config.toml
n_layer = 14
d_model = 160
n_head = 5
n_kv_head = 5
head_dim = 32
d_mlp = 320
vocab_size = 2048
activation = "geglu"
norm = "rmsnorm"
norm_place = "pre"
norm_eps = 1e-05
positions = "rope"
rope_base = 10000.0
rope_fraction = 1.0
qk_norm = false
attn_scale = 0.177
bias = "none"
tie_embeddings = true
parallel_block = false
init = "trunc"
init_std_qkv = 0.0495
init_std_o = 0.0
init_std_up = 0.0495
init_std_down = 0.0
optimizer = "muon_variant"
lr = 0.00642
lr_mult_qkv = 0.5
lr_mult_o = 1.5
beta1 = 0.93
lr_head = 0.00821
warmup_steps = 200
schedule = "wsd"
decay_fraction = 0.812
decay_shape = "linear"
final_lr_fraction = 0.1
batch_tokens = 32768
seq_len = 256
doc_mask = false
train_tokens = 284300000
steps = 8677
dataset = "wikipedia_en"
MLP neurons of a small language model. Each row is named by its layer, matrix (gate and up: input weights) and neuron, and shows model dimensions 16-143. Each number is 128 + 32 x the weight over its row's rms, rounded and kept within 0 to 255. A neuron's up and down rows have the sign that makes its largest values positive.
After each neuron's rows, "fires in" lists the words (lower case) most often at its 100 highest values on Wikipedia text that the model never trained on. A number after a token or word is its count.

L2.gate310 [127 145 138 124  96 147 121  86 108 141 101 183  82 106 163 104 163 154 126 134 178 121  77 186  64  92 136 134  98 145 139  89 119 162 109 162 122 150 147 100  94 170 122  97 113 159  62  99 104 141 158 141 126 106 143 156 114 127 136 103 171  73 128  84 159 134 133 137 109 105  93  86 132 122 143 172 172 135 130  80 104 141 132 101  81 100 166  89 148 118 171  41 181 193 155 174  94 129 149 162  73 151 140 126 156 120  92 121  80 102 115 113 115 172 153 136 131 106  95 168 119  60  88 122 120 138 152 133]
L2.up310 [127  96 193 142  91 146  98 124 102 153 152 123 157 129 169 112 112 111 111 133 182 142 110 147 168 152 121 149  84 110 182 141 116 158 147 167 185 111 147  54 145 115  72  96  78 176  91  90 112 107 171  87 157 106 170 105 211 144 127 101 103 105  76 124 154 139 150 139  73 166  91 112  92 150 121 122 142 115 164  91 120 162 205  87  49 149 118 132 152 121 157 101 110  97 110 141 114 118 194 133  61 140 136 148 114 115 123 144 103 113 137 150 120 164  81 170 109 139  62 210 115 119  84  53 125 117 161 118]
fires in: "such" 30, "named" 17, "called" 14, "daughter" 13, "published" 4, "known" 4

L8.gate247 [134 200 124 157 123 119  88 149  53 122  92 124 133 159 110 109 178 120 112 109 140  85 120  89  86 176 129 134 124 117  93 133 150 112  89 124  73 128 146 107 107 140  70 127 148  44 134 109 141 155 158  96 127 217 150 156  73 127 117 132 124 110 138 153  81  98 163 158 142 106 146  69 212  92 113 112 101 141 120 117 158 177 124 145 157 126 125 124 130 117 121 119  90 170 147 186 183 189  95 117 162  81 178 135 127 194  99 177 124 131 126 116 144 201 148 119 173 130  95 141  99  76  88 115 140 122 201 158]
L8.up247 [ 94  93 126 150 123 100 126 117 148 117 115 150 185 166 130 111  72 147 177 122  81 139 226  93 118 132 140 180 133 142 153 134 165 145  93 211 135 127 127 130 115 121 114 132 210  52  99 125  61 151 118 186 140 126 123 105 125 107 132 125 147 131 138 108 137 144 102 128 131 205 149  84 162 161 111  52 132 187 100 132 131 187 115 130  95  94  97 137 103 128 123 128 107 170  71 117  98 154 101 138  92 154 101 132 148 166 129 127 139 137  89  69 155 138  65 131 128 100 132 152 110  68 147 132 133  60 171 149]
fires in: "first" 18, "second" 16, "third" 10, "sixth" 7, "never" 5, "south" 4

L8.gate242 [ 93 110 127 120 114  62 104 137 145 109 159 160 155  89 190  90  96  92 127 124 136 109 119 113 100 160  89 120  96 146 116 120 131 142  97 150 107  90 198 161 113 160  85 159 176 136 134 129 123 136 118 188  83  98 126 124 163 126 117  56 157 126 161  75  69 149 112 135 186 157 103  75  96 100 173 105 165 115 123 105 167  57 151 123 159 123  89 118  97 140 134 165 124 128 152  82 136 105 145 190 104 160 117 168 122 156 159 125 149 102 128 119 178 179 158 103 172 131 123 178 105 131  54 173 155 154 107 203]
L8.up242 [147 122 188 149 101 164 114 163 124 146 158 154  91 186 118 125 155 102 100 112 105 133 218 159 127 160 125 186 137 137  87 118 137 144 157 140 131 142 147  64 137 105 136 168 138 115  98  94 163 122 174 110 192 135 134 145 101 133 107  91 165 188 168  97 158 114  49 163 118 143  97 158 165 130 165 151 193 153 107  90 113 116 102 122 136 102 110 128 152 115 127 129  99 151  87 102 118 196 123 118 105 182 142 129 147 117 159  88 119 164 119 113 156 151 101  79 132 106 141  69 158 133 166  83  65 151  91 114]
fires in: "other" 21, "that" 15, "which" 10, "most" 7, "others" 5, "sometimes" 5

L2.gate295 [ 73 158 105 150 124 116 123 127  73 142  89 103 150  83  68 132  54 132 133 103  94  67 140 121  68 121  54  96 122 126 200 165 122 146  92 110 142 148  85 107 156 159 144 119  98 110 115 133 146 165 158 103 132  82  37  70 141 129  98 115 118 152 125 123 122 111  77 154 112 190  73  69  60 122 135 155 168 124  91  68 106 116  84 151 172 110  83  59 144  97 138 145 132  90  71  96 145 121 154 156 117 152 140 146 131 122 120 101 144 144 120 144 156 126 103 147  84 132 130 189 137 119 119 153 174 204 136 152]
L2.up295 [123 150 119  78 151 165  71 119 183 144  87 200 127 129 154 146 150  98 109 108 128 105 177 100 100 141 110 138 130 123 108 111 150  76 169 134 125 216  70 141 139 171 111 110 108 146 137 128 108 164 146 153  88 126 166 156 157  90 110  89 154 177 120 110 126 156 162  99  62  93  94 134 133 135 162  94 131 123 141  43 116 155  74 111 169 145 116 117 105 158 111 168 149  95 146  71 206 150 137  99 199  83 111 112 162 113 107 133 161 143 154 161  79 139 125  53  94 121 180 118  65 110 173 125 100 169 110 181]
fires in: "german" 20, "french" 15, "germany" 11, "fish" 8, "land" 7, "landing" 6

L9.gate44 [ 61 199 149 149 107 114 179  57 101 129 104 127 189 160 135 114 141 100 148 130 152 122 146 110 161 145 165 101  94 121  92 123  66 187  79 119 132 105 209  87 124 191 116 180  97  99 120 127 104 212 157 194 187 131 133 130 110 153 125 136 115 104 178 108 163 140 101 152 162 131 168 187 165 112 129 144 132 135 177 106 141  60 200 149 126 118 121 173 113 157 176 111  95 151  87 164 129 162 144 137  65  91 100 118 100 142 164 141 169 120 148 126  87 126 129 153  83 167 147  85 171 124 132 139 158 149 121 119]
L9.up44 [141  38 185 124 148  70 147 130 146 171 168  84 141 119 134 148 128 182 143 123 134  72 160  90 116 177  79 189  88 113 189 140 127 156 145  80 190 108 132  65 131 122 124 115  80  79 128 185 121  95 178 169 114 127 102  90 150 149  80 118 138  84  99 117 107 153 127 127 181  88 177 100  84 137 123 124 131 157 121 103 118  89 139  99  95  65 176 154 115 129  89 131 106 149 106 165 166 158 156 158 121  81 143 148 139 102 134 129 115 127 174 107 158 152  95 141 162 107 117 105 156 157 156 148 129 190  99 121]
fires in: "and" 26, "be" 11, "best" 8, "behind" 5

L11.gate90 [167 105 119 155 163 119  99 155 110 145  68 118 154 125  82 165 128 140 173 176 132  85 133 232 153 169 152 137 125 170  64  95 150 142 197  97 105 118 129 121 118 101  71 143 117 109 118 167 146 141  66  89 168 106 123 142  85 135 156 129 173 103 135 161 194  72 138 133  87 167 117 178 132 133 109 170  93 134  99 120 142 155  85 148  74  75  84  80 150 118 102 132 112 131 105 113 139 139 104  72 156  89 140 118  90 128 145 141 151 168 170 119 140  88 152  99 115 136  93  95 177 164 130 117 114 149 140 127]
L11.up90 [144 130 138 146  66 110 103 151  81 115 120  91 132 156 129 160 153 155 127 130 119 118  92 133 161 190 111 162  97 151  64 117 127 160 161  95  80 143 204 140 118 126 159 104  80 150  94 164 128 108  74 103 183 119 150 112  45 131 109  84 119 197 105 142 128 152 180  53 153 153 134  96 112 100 105  89 152 155 113 103 120 156 165  84  83  96  51 125 103 156 149 121  77 126  81 140 114 141 166 134 137 144 115 143 112 168 120 132 169 128 146  91 147 117 171 135  98  63 113 139 181 150 156 148 172 145 181 120]
fires in: "as" 63

L8.gate15 [157 109 109 119 128  98 165 103 157 150 120  91  45 133 143 104 122  77 114 121 104 156  98 136 133 166 138 148 111  96 109 161 162 153 142 104 151 142 104 135 100 142 165 140 129 101 116 157 169 171 182 114 152 109  88 160 120 163 167 123 144 119  64 150 136 107 139 114 122 127  96  99 120 102 178 121 203 103 145  84 115 130 173 138 161 121  91 215  82 150  66 144 122 124 134 111 116 123 153  90  95 126 108  98 173 192 160 154 124 119 114 207  75 114 103 182 155 130 142  82  89 157 156 111 165 139 138 146]
L8.up15 [ 93 156  36 165 136 154  96 155 168 143 198 148 137 143 135 160 102 135 123 112 149 113  92 127 146 101 122 149 160 113 112  48 167 136 131 157 169 102 168 113  82 115 152 131 167 121  88 170 131 165 135 152 174 110 165  85 157 126 126 118  96 127  61 167 148 128  86 129 144 131 101  94 123  86 133 158 106 142 133 107 133  97 156 156 153 133 108 172 120  99 111 191 141 107 100 147 161 198 162 170 130 140 157 153 190 129 135 164  99 154  50 141 123 117 127 175 121 168 161 163 158 137 163 120 199 144 166 196]
fires in: "his" 32, "land" 7, "label" 7, "rebel" 5, "landing" 4, "daniel" 4

L2.gate271 [122 185 133 162 111 107 111 129 147 149 130 112 173 158 113 107 148 138  81 127 103  99 164  95 168  92 165  75 181  93 131 114 152  92 131  86 111 116 136 118 153  73 134 109  99  85 145 208 167 142 156 110 144 196 154 105 114 149 111 100 131 161 128 173 115 105  91 114 128 147 182 144  74 166 124 122 123 146 137 164 115 133 111 121 143 141 145 186 181  87 128 158 139 122 202 147 141 193 172 105 139  82  74 117 154  51 159  92 184 123 159  74 136 125 112 140 115 102 131 115 102  35 171 124 144 115 136 167]
L2.up271 [112 162 119 182  74 140 179 118  79 156 133 137 187  79 124 145 108 123  98 173 114 134 142 130 107  94  98  69 180  69  96 124 163 116  98 117 110 102 142 171 202 118 145 106 136 121  71 135 124 127  98 117 166 142 169 109 130 153 149 160 113 180 158 123 103 140  99 109  71 173 114 122  60 169 117  90 113 101 190  96 143 109 103 101 108 163 159 121 187 151 145 105 133 183  90 200 100 161 102 142 126 136  88 153 185 139 140 139 133 174 143  78 107 175 151 108 146 129 163 173 135  50 150 118 124  95 199 178]
fires in: "records" 23, "film" 16, "record" 15, "play" 11, "playing" 10, "recorded" 8

L2.gate170 [151 179 117  96 102  85  88 156 150  98 106 141  88 147 115 147  90  88 130  60 160 133 131 126 150 147 176 167 168 137 143 145 126 123 172 120  89 148 113  86 152 169 146  67  84 131 104 161 113 201 126 112 132  89 141 111 101 138 123 127 141 166 181 155 124 131 129 158 126 134 102 104  74 127 106  98 155 138 155 100  79 181 115 146 142 126 190  85  78  43 122 159 142 169 163 148 116 116 157  76  63  88  91 115 119  64 142 103 153 137 114 116 134 153 180 111 129 107 176 121  90 110 102  99 109 138 118 106]
L2.up170 [102 166  63 135 167  97 128 142 145 124 140 154 133 120  55 110 132 116  72 149  90 106 193  95  98 124 136  99 124 168 143 120 124 178 112 159 144 116 112 104 154 131 136  91 125 142 100 132 131 187 139  73 163 161  74 100 110 147 102 159 148  71 183 140 136  79  68 141 121 132 146  97 115 127 119 131 107 102 129  74  45 129  99 134 133 110 152 133 154  75 106 169 166 136 146 232  83 130 152 121  99  89  83 125 107 157 156 138 134 112  92 132  99 170 216  89 144 139 176 112  78 145 153  94  90 107 145 105]
fires in: "other" 30, "culture" 11, "cultural" 11, "chinese" 9, "others" 6, "wife" 6

L9.gate259 [186 154  80 135  98 165 188 104 138 152  92 148 141 145 152  84 189 140  81 114 117 117 144 142 158  89  99  93 105 128 114 171  98 107 139 111 137 158 136 137 104 121  63 102  80  91 130  83 159 174 139 104  73  73 149 145 144  82 132 105 161  99 152 155 117 197 122 127 154 154  61 167  75  86 134 190 131  90 104 132 117 190 131 200 131  79 148 178  54 133 126 130 138 149 140 108 153 162 127 100 133 139 155  76 161 135  97 145 109 120 114 123 120 105  84 169  80 119 177 153 105  82 169 123 120 146 152 153]
L9.up259 [ 95 210 101 165  91 131 153 131  92 139 160 109 119 156 147 114 136 120 119 134 133  76 101 148 143  69 147  85  88 112 174  95 102 123  75 112 104 117  92 131 160 139  92 149 120 100 136  81 124 159 101  80 105  91  84 189 124 102 152 148 118  64 105 119 102 226 137  70  83 107 134 144  83 152 134 162 142 130  92 120 155 206 133 171 178 111  85  78  69 147 114 147 111 142 158 165 118 113 104 130 139 131 158  60 114 102  84 127 121 169 122 106 154 108  82 169 128 161 133 142 162  99 146 114  92 196 147 128]
fires in: "second" 20, "s" 16, "first" 8, "eight" 6, "tournament" 4, "since" 4

L7.gate78 [ 78 191  94  79 151 119 110  75 122  98  93  94 163 136  78 159 155 100  78  88 124 121 148 134 106 102 174 116 164 129 121 169 178 150 140 116 135  81 118 156 106 103 109 149 158 111 168 131 122 148 141 178 151  95 143 206 145 171  85 148 102  72 174  79 177  97 118 142  96 158  63 112 113 166 137  86 114 111  95  90 132 105 131 139 102 128 172 122  70 105 129 145 105 153 144 162  84  76 166 112  73  87 129 175 119 179 149 152 183 125  92 114 102 156 113 133 133 135 150 132 186 121 215 151 154 141 135 207]
L7.up78 [ 85 119 114 154 133 192 123 108 135 150 161 169 132 201  69 105  75  92 106 121  78  92 122  79  81 117 126 149  72 138 188 125 114 106  97  82 133  55 160 173 154 188  89 135 125 134 132 179 152 148 134 121 153 148 166 141 134  96 105 107 110  56 164 108 104 136 137  78 117 146 119 132 137 177 138 154 134 118  97 127  77 119  95 145 121 149  70 122  95 160  94  87 141 118 107  78 178 114 110 119 114 127 129 148  85 134 124 128 135 113 131 152 117 133 110 185 120 107 100 170  73 189 177 125 138  91 113 104]
fires in: "india" 16, "france" 13, "men" 11, "australia" 10, "species" 6, "australian" 6